{"d_model": 768, "decay_shape": "linear", "batch_tokens": [65536, 131072], "seq_len": 1024, "dataset": "wikipedia_en"}
MLP neurons of a small language model. Each row is named by its layer, matrix (up: input weights) and neuron, and shows model dimensions 112-303. Each number is 128 + 32 x the weight over its row's rms, rounded and kept within 0 to 255. Numbers have three digits each.
After each neuron's rows, "fires after" lists the tokens most often just before its 100 highest values on Wikipedia text that the model never trained on.

L4.up1329:075149154121109170136145138099081071178109120139129161118114135145123156156123089117135096099117153190113211126140086109138129195120138152104147130129151101136067142126086111160177070077109133162129123184091152087163165151160145138178191061137104143105131057122154193134134124145121173193123181076124137156172124114131117154101029123152147106173129139129088097150072140167090116147140125085153123092134172164116092138107063123150128117183115154085094157096099188074188162125125134120144129170087126166109204121139115131115153105104131153145089187103080215125141122115140135156
fires after: " the", " The", " a", "The"

L4.up2459:146079152141104149077128104121141086135110164092086123128136139124186083130093090151190128077116120140078170120160100097094200107125165093093120127104071114138136108119174115079129079079206138210102143157133149165126139144111126130174164075120118103156118130125106066132139114128102151106114165112093141127210117150132098132092149119153095164164093124083149131117161109148139099077105086145145077078130118177141163142171106146178157091104159099140157146206110099134146103134168138122164174114118172135146175174100118184159146106118104128106075148129135093137122074098138072158
fires after: " to", " can"

L4.up289:115127087145122119116105150107131143154171174130143108125057093156135185133124089185137110109110135133162176139064113087110096141072132092147129067120036131152121154077156096059113110116159163130159128118152158197153155104155117140090128162113136146060113060146108129134130122110136122126126133181131088084170131193129088091149153126097152137084081093093157097134167126101144115139157152142137191135108060147105127132135090166102131143113104103158170119151120165094104103122088142149143136148120116111132167145103125099153146180020090149205139165158081165137129114119134090121
fires after: "\n", " Preceded", " Succeeded", " −"

L4.up415:114087155104073117075103110104069123128177162091129178140170147160130135106106100227157143103141124122060121167131125126136163184128179121107133165116052103098121132090218145117119132114182137188132146161132128175184122128113102179200108079137143101145101119154118106143139136101107182127115074140117150142169116135124089033070185123142120195214103155115115139091116190056137117122160152097139134117102111213097166091148059104179115093079087104076141167133125104141145120179127106106155151118096126163154196099124143133095142132149165134150149108172096150124155077088158139069
fires after: " to", " for"

L4.up587:190132070176118189137115134132169074199134123164135154089120106149153105139142137126067114106117196140146104134169098081133145144113038142154153095151081090121072146128113134164187091077089145178145125181140153130139145219140101176166136150123130117117086081152114167133143147130129129123167233097089086145123131103152131152128094112119148117163126168088103120134127148159166048159111136110141090107116191100082158095100079109143107148143091160159142118105088155089163186121129129109178158173089107114149106024127156153027112091125107066115066139137152126146145085182154093141
fires after: " the", "'s", " The", " their", " most"

L4.up2042:076143093126128181130180190176122127156132176123126129198125135120135136170098133144079137130122154188134151142187126108173180131143115140118159125117090156139105143046133109133127115109102149078085118105158149105125136167139156146111178128140105090124120094113121186181143145145124152181124135113135176126173113168071148133136102120184120173067119135056140108135039155140119108161107084107151119156104139129109096132098090134090121110108132111106185151103127172115175138119143149147168135181088123110108117081145118126105124127109136133172124162096147123127114098131114119182
fires after: " the", " The", "The"

L4.up205:088166106130093143152166120110116107135161098141118121145146136174118097143062129133159115121049054107114113135126143121096172168090165099150197151116078085126141113128102135136129092099160125150131151123119148158116109153115178140130068098137122078066151057158122158140127133190099192149115164093108109113122137159074141083068122097132128115193113097102120092111105148140100112119180127162181104060136083080161134157174134166098163116112147143107140131151117172087131126158178109126179150167112139107127070139122129118112141164074142136109067114130114148099121150128124075193
fires after: " the", " of", " to", " that", " sexual", " for"

L4.up136:065147148142133162140101215141108096159110134164124136137120149107150121153127143123132069167133160163170117099164138099133134106138109077130118106138116059110142098178071128200143070117138164148051100125130180068142126180118094148132154115126109132081124122085122165154150122133123157165146224111061091115105123147101135130163074130150177110132148146080140082168166110171059110115154125145137104083094140135090140110080129079176086120125139122183107161145121144119170151126124169127152138190110096107090093076119199103101132138142144107128136162129135107115173066178125101139
fires after: " The", "The", " the", " \"The", "-"

L4.up1830:093147138084108134142127140092166110112149130173142094054117130152113163143156163187111074095168139102146131153143170127096074119108118121164160125184127113140111153099116133129142107076121150108110102162114131174133131136145137147169165152125081130177125116071125106151132157155126163178128131166140102076136110142148053115205131162159093138154174147130087071084135165132165126144097064054091124069118094079087179149155124104088098160140103151054052129095148130107123170142098136153153133129142154052105138092156108086061126110074149150190170088180199158190113116186118106138
fires after: " the", " New", " a", " in", " at", " of"

L4.up2031:178152123148108144175104089103101127133164191137137111116121144130193098117122189159121120097151100130078133139114100105145129135099098118150143105144119118132098141112149133111110126077088141158123097127078132185155156096112107111137160147101142063101154112151094124060224135138091086169137123156165128119115065160109181115132103109130135084112140210089140177108150131104186044147137098101129128119163118216072131109140115135099139142088099126119087132131106157128126148137137152174164131114075161169136150097097087118095135195128134157138120108160124140107165114165150121076
fires after: " |", " was", " an", " is", " the"

L4.up1928:118157135109151177131079147123111145106113180061118106142141099176179164056108097194193133071188088104132087104119104158147118177136140164181149112113134105136133161112138099113164089129136111166110108148094165131159129144132168176082131138103132155079104084120152102086164122108109163143126135119128133122146068189062115095168075173146193114158160128089125146089139136157185110079124148073124162080136064187095171076119155128087115111112111129089113150142128150099073106145125167144187121134093092173084181127118062147120168143128082152142159107180048138102062077131117094135
fires after: "\n", "-", " |", "=", "|", ";"

L4.up1462:189118142110162115130094165137089119140160182068155089088130142127145083086138108156099103052182131131143106121120156151098096086140121156219100100172130158133139136148140100131158140137098165185131153165154150160102143108112136210105127111069077107111110149114081050138152133202155170080134156134119118140149077150145123107149110114155155163110167159068150158130147108167171070125096154165129087132153121177122147100089155138095124132155076114133131132109100139118106160096108171115132178127123120089105157105141064114155132091162156128080107123112116152120154126172096123151
fires after: " |", ";", " –"

L4.up1820:136160106130113128178176143124121154121134124145110170153144144157113102185139105158104144100067142136145163126167111111164176105094076169143158103141120135114077113064071108188153108111170138112058105120164153124129120184123143118141130127154074077145142127091070163179153128164119154145131146138119149111156112169097150148153083125168148123139156178057113130130138165188110085134091104128125096133114172125107134169105102185112131123143119123116169152062172180147154148159100139149165128171079113139030129084089138121080139106083137134137120157102178103097094075137107087155
fires after: " the", " The"

L4.up923:139150138130157095179087110162169092110140175108032110138142112189214114119119141156100114100099160107122129116152120142104131122126101110123136119151144118162090175147166127118139131122141154123153102183154208162151182138158160116137171147085133115145124084164139068103214097120130114127124129088105149132130086190151144090100153118135118166161179163161171134142158060085220111086119096099122069169127105167181098113086162144154127104151063123109109130112120120089092135129125176134094135131102154135139175145112104126116145087150175099143150107147123141096099048163132134143
fires after: " |"

L4.up426:150076117161160161180119170064175110162140148142077096136145117150131084108171164191162122078213154127062141110147125120139132110125142168153068116119115146145141129096108123079131119122125183158107144163154126197181151119187132169134146142102124076129098127101102092144132174117108097110070089131179069140107084104151082119146128080155157154132063079114166096132080110121231091202105089161182115163200100185149121155120152170087136134101057152106110165151107130114138105139112186139165146164136118167127168061108096132102174120086110135123140122146140109085048085163120143110
fires after: "\n", "-"

L4.up617:131117114141174195183107187104135108195178126178117157131119178130125129049164121183158155075189041087116127114136097086149169148112185139122122145147109128143169196101150068117193111121187132184094084112073145117195140130128139163136114124134128050091125159108099117109120195115144097116142117140105086123181078188087075141104111123095192184119119115083152113100145110129141053146154088086100095095161067165098109159143140165132108143083094109098163141144080095110166105129109199107172172152110096135116176120164084095192163100062096130154172151136064132144110110128121088128
fires after: "\n", "-", "=", "\n ", "|"

L4.up391:154108133131101155112137149121142098125136154149153141160108128192154123108170130130154072148126112127111118141153101146128162131115118141143147062076105149190128179106134112160137104067110147175155125146103113170157133177121106194152161068123177139134128064111059141121155139154137154137129159147062166191159118144094145137160112156112137190222117131077130099125129156133129089145146132114107082084115088165178122098084133071078125086162067071121097163108101183112187126090138085135160146132108207125113160102063160102126136132092141187116059073098125107111144038108188092069
fires after: " the", " a", " to", " with", " as", " by"

L4.up866:098074105124084179117077163149087029157151120127105115139167128122116063095181129157091141150085151155120137099139147140169141067158083074130167155140148132117082133109056112172094100136133143107148120131146163083161150161145132119130138118148165064154101114128063161125158134135092135164163175143122147083139137130120116177111100106147114090168163095053131120133143130162127123135151102108191095116074105126110095121045143151154097116117149106090157167095101184134138166151155149189144170203070163104107165120088130130099156140082122174067108171199121146164079124141073157143
fires after: " the", " The", " his", "'s", " and"

L4.up1939:095130139107083148152108200075131069089141158154166142086121135124151173143116142130084131130089114116102150095120135095120068105108122086119184108148095064107120110144138110074130070018127141180139139185161138204173131124181162143119151138132089170091157150128120163168134105167146153152178144087123137106135105099092093159085145098149141075116166175147111137146166172116141095130125100059125101089131137125167163104121109087110125106181111126118059144106137160097158192153108117153161161173100173143219119104091111120121128166097168091162076154078147057132136107148168106141
fires after: " the", " a", " The", "The"

L4.up2:095172103140121108143202137080098084114111137159144158134128193124125155188159134160107035144126137099109159150169157121139115155089092140131157116109077125129127156118122113216105077099127112124131151138101167171128114142174119137097143105152084157109116100150086144111134125107158147181168175123086100169112119108055114107118044106200189100088157220107106093151147118124107133106177103086139137136111137114132097094121099087165111088164101119161090154135147161080121156166108119109112153125068157132141138120082167123122133086120148140150150150119096099100163087102139154141
fires after: " the", " a", " an", " The"

L4.up1394:114133117134095126044095115159161129184083100099125166204104118132130108128113099110119143118086159163083092117155147122187159084156101112133174079185077153063127148023099109129139158156110126180096151096121110133142123146122131129142137097168082075110127137124100138115149116170139131191152135146158130115168133134109093122149095132137113144149125112108107153043069132117098088150144161088114093161133144154168145083136131120117124118121049083095177147133096120129087158122130124179190130163133053117121089099141102111099116136186135142183102130110097058142119118091093115135
fires after: " the", " The", " United", "The"

L4.up313:129136187146164148112100147134137113116144224096140109112099142133188104128120103110144091090193095144120097098117131093115138112116093121161168138123132100125159150149189124119149205103167166124123136162114167158180194192156156164120138071084144098093103111133119118121170114134114115180146118114127163099112066188085132089102138090100122090141134124098115116078092094092174101142107118103099143103182136110139131151118087145124147151109157167076134168056156160150074181156077182165114134138125132162146141101131101130075141108131201071154157174071094124081094066134116102183
fires after: " |", "\n"

L4.up1771:147074121160093112080120100137087092133140111082062133186143138121135051116106075154181167130112150106079135116123030145125158150124160056107070149130125150135102141114125147066153099063143145195124128220157099090121151151092107185120111147131124089171120140189132093132156140140079125107155159141117159102183110094152138140090136120177085175148149136074165166139095147158097084118085021188137129079172148210126110144147086200179130056099152120121141157166165089107125135140137117109155143119111165146022201161095105162105114114175107123056094216113139160125142087090096126150
fires after: " to", " can", " not", " will"

L4.up2676:115097148180152141131067158151168110122096152056121078124124136146220113097165133160073117135167109160098119122121167107140143100137142159178118155185177105125084153112144101146153146067113121163152140171147158168120134122194129111103155117118175145122139142139122104087148121176122134153083116143118203125105104171073128126115106079142149097180191169083150140084153122057202065125093162044100077129202139149126118075067139091158179136116045122059100128106157137114178194120128181154102147151096130155175185136137079173085109132142153118091137137119033157063101083216089138175
fires after: " |", ";"

L4.up425:132104118181116164148133157171143067228158133129122142138152139139103090097116141105138163058199086168053086125144107103136139154100143176141149158202065111157159165109192085130144194157167143149103140144093137172184141096159135154065138061139093125127156181134080073124189150160099096127116122124125111156111107126112068191074112123099194110149145151093142105111097095120174104145128110096119115096167093153065117086123111093190128136088153117084144177147150149088136144155147180155147166145111070177154179084125075111123158111113111162098117197092095143159149100120105107158
fires after: "\n", "-", "="

L4.up1370:091093165176088155114136163072069078109134134137129129108124136147149119128081091197169160099132132181094119118109112147100090163132213112122116153077103096207149146036197103129132078102191148140116157169157121131191124181094133129150143046131139138136115137126127121171141177105138188137132176093083128100195121140117092110109145123138118110249113139102109111137103165114150060110196094166085150119104091168136171130132107129150109112074099103121118167116100093123145114173133140088170180083111144149134232128098093138128132134134134124101105123117125152113125110117122133135
fires after: " to", " To"

L4.up1671:079169101103138191121153150125138118136137173138132131213134138138094109103103103164117146138105134116133153124181083088185185098116057098125167079153079121176126100152106105107132053089128119165070121132144171143165156139154149119109105091120101165149131069117087198149132114189071148101134149080094144188108131104132094170152072121149150116102130148087132123129077132131110081118135152109104134165067146121114122107089101120084124073182094136063128168101102157097158144150134116172127164190085164200145125101132112090121124078042170130141107084120130134116152117124137134118
fires after: " the", "The", " The"

L4.up1908:099047133158097174144178117107164137129134120139160118193137143195137096137155067166187093123092075147121123126153124092110157117170083121110133100137083108155130116149123139146160094144180108136086104131121117191166103148150152161130158046147148111126087136098071154166156118117098195130194123125080156092092139147112142119185138092134136121177111117150108120100088101175086117139114172128152130055077169097089192104148142178140110120140191111134172170131132202089136129134160129220123141147088174151106065108117142122111129097144098100176136150182151074199096141143161096125
fires after: " the", " of", " and", " their"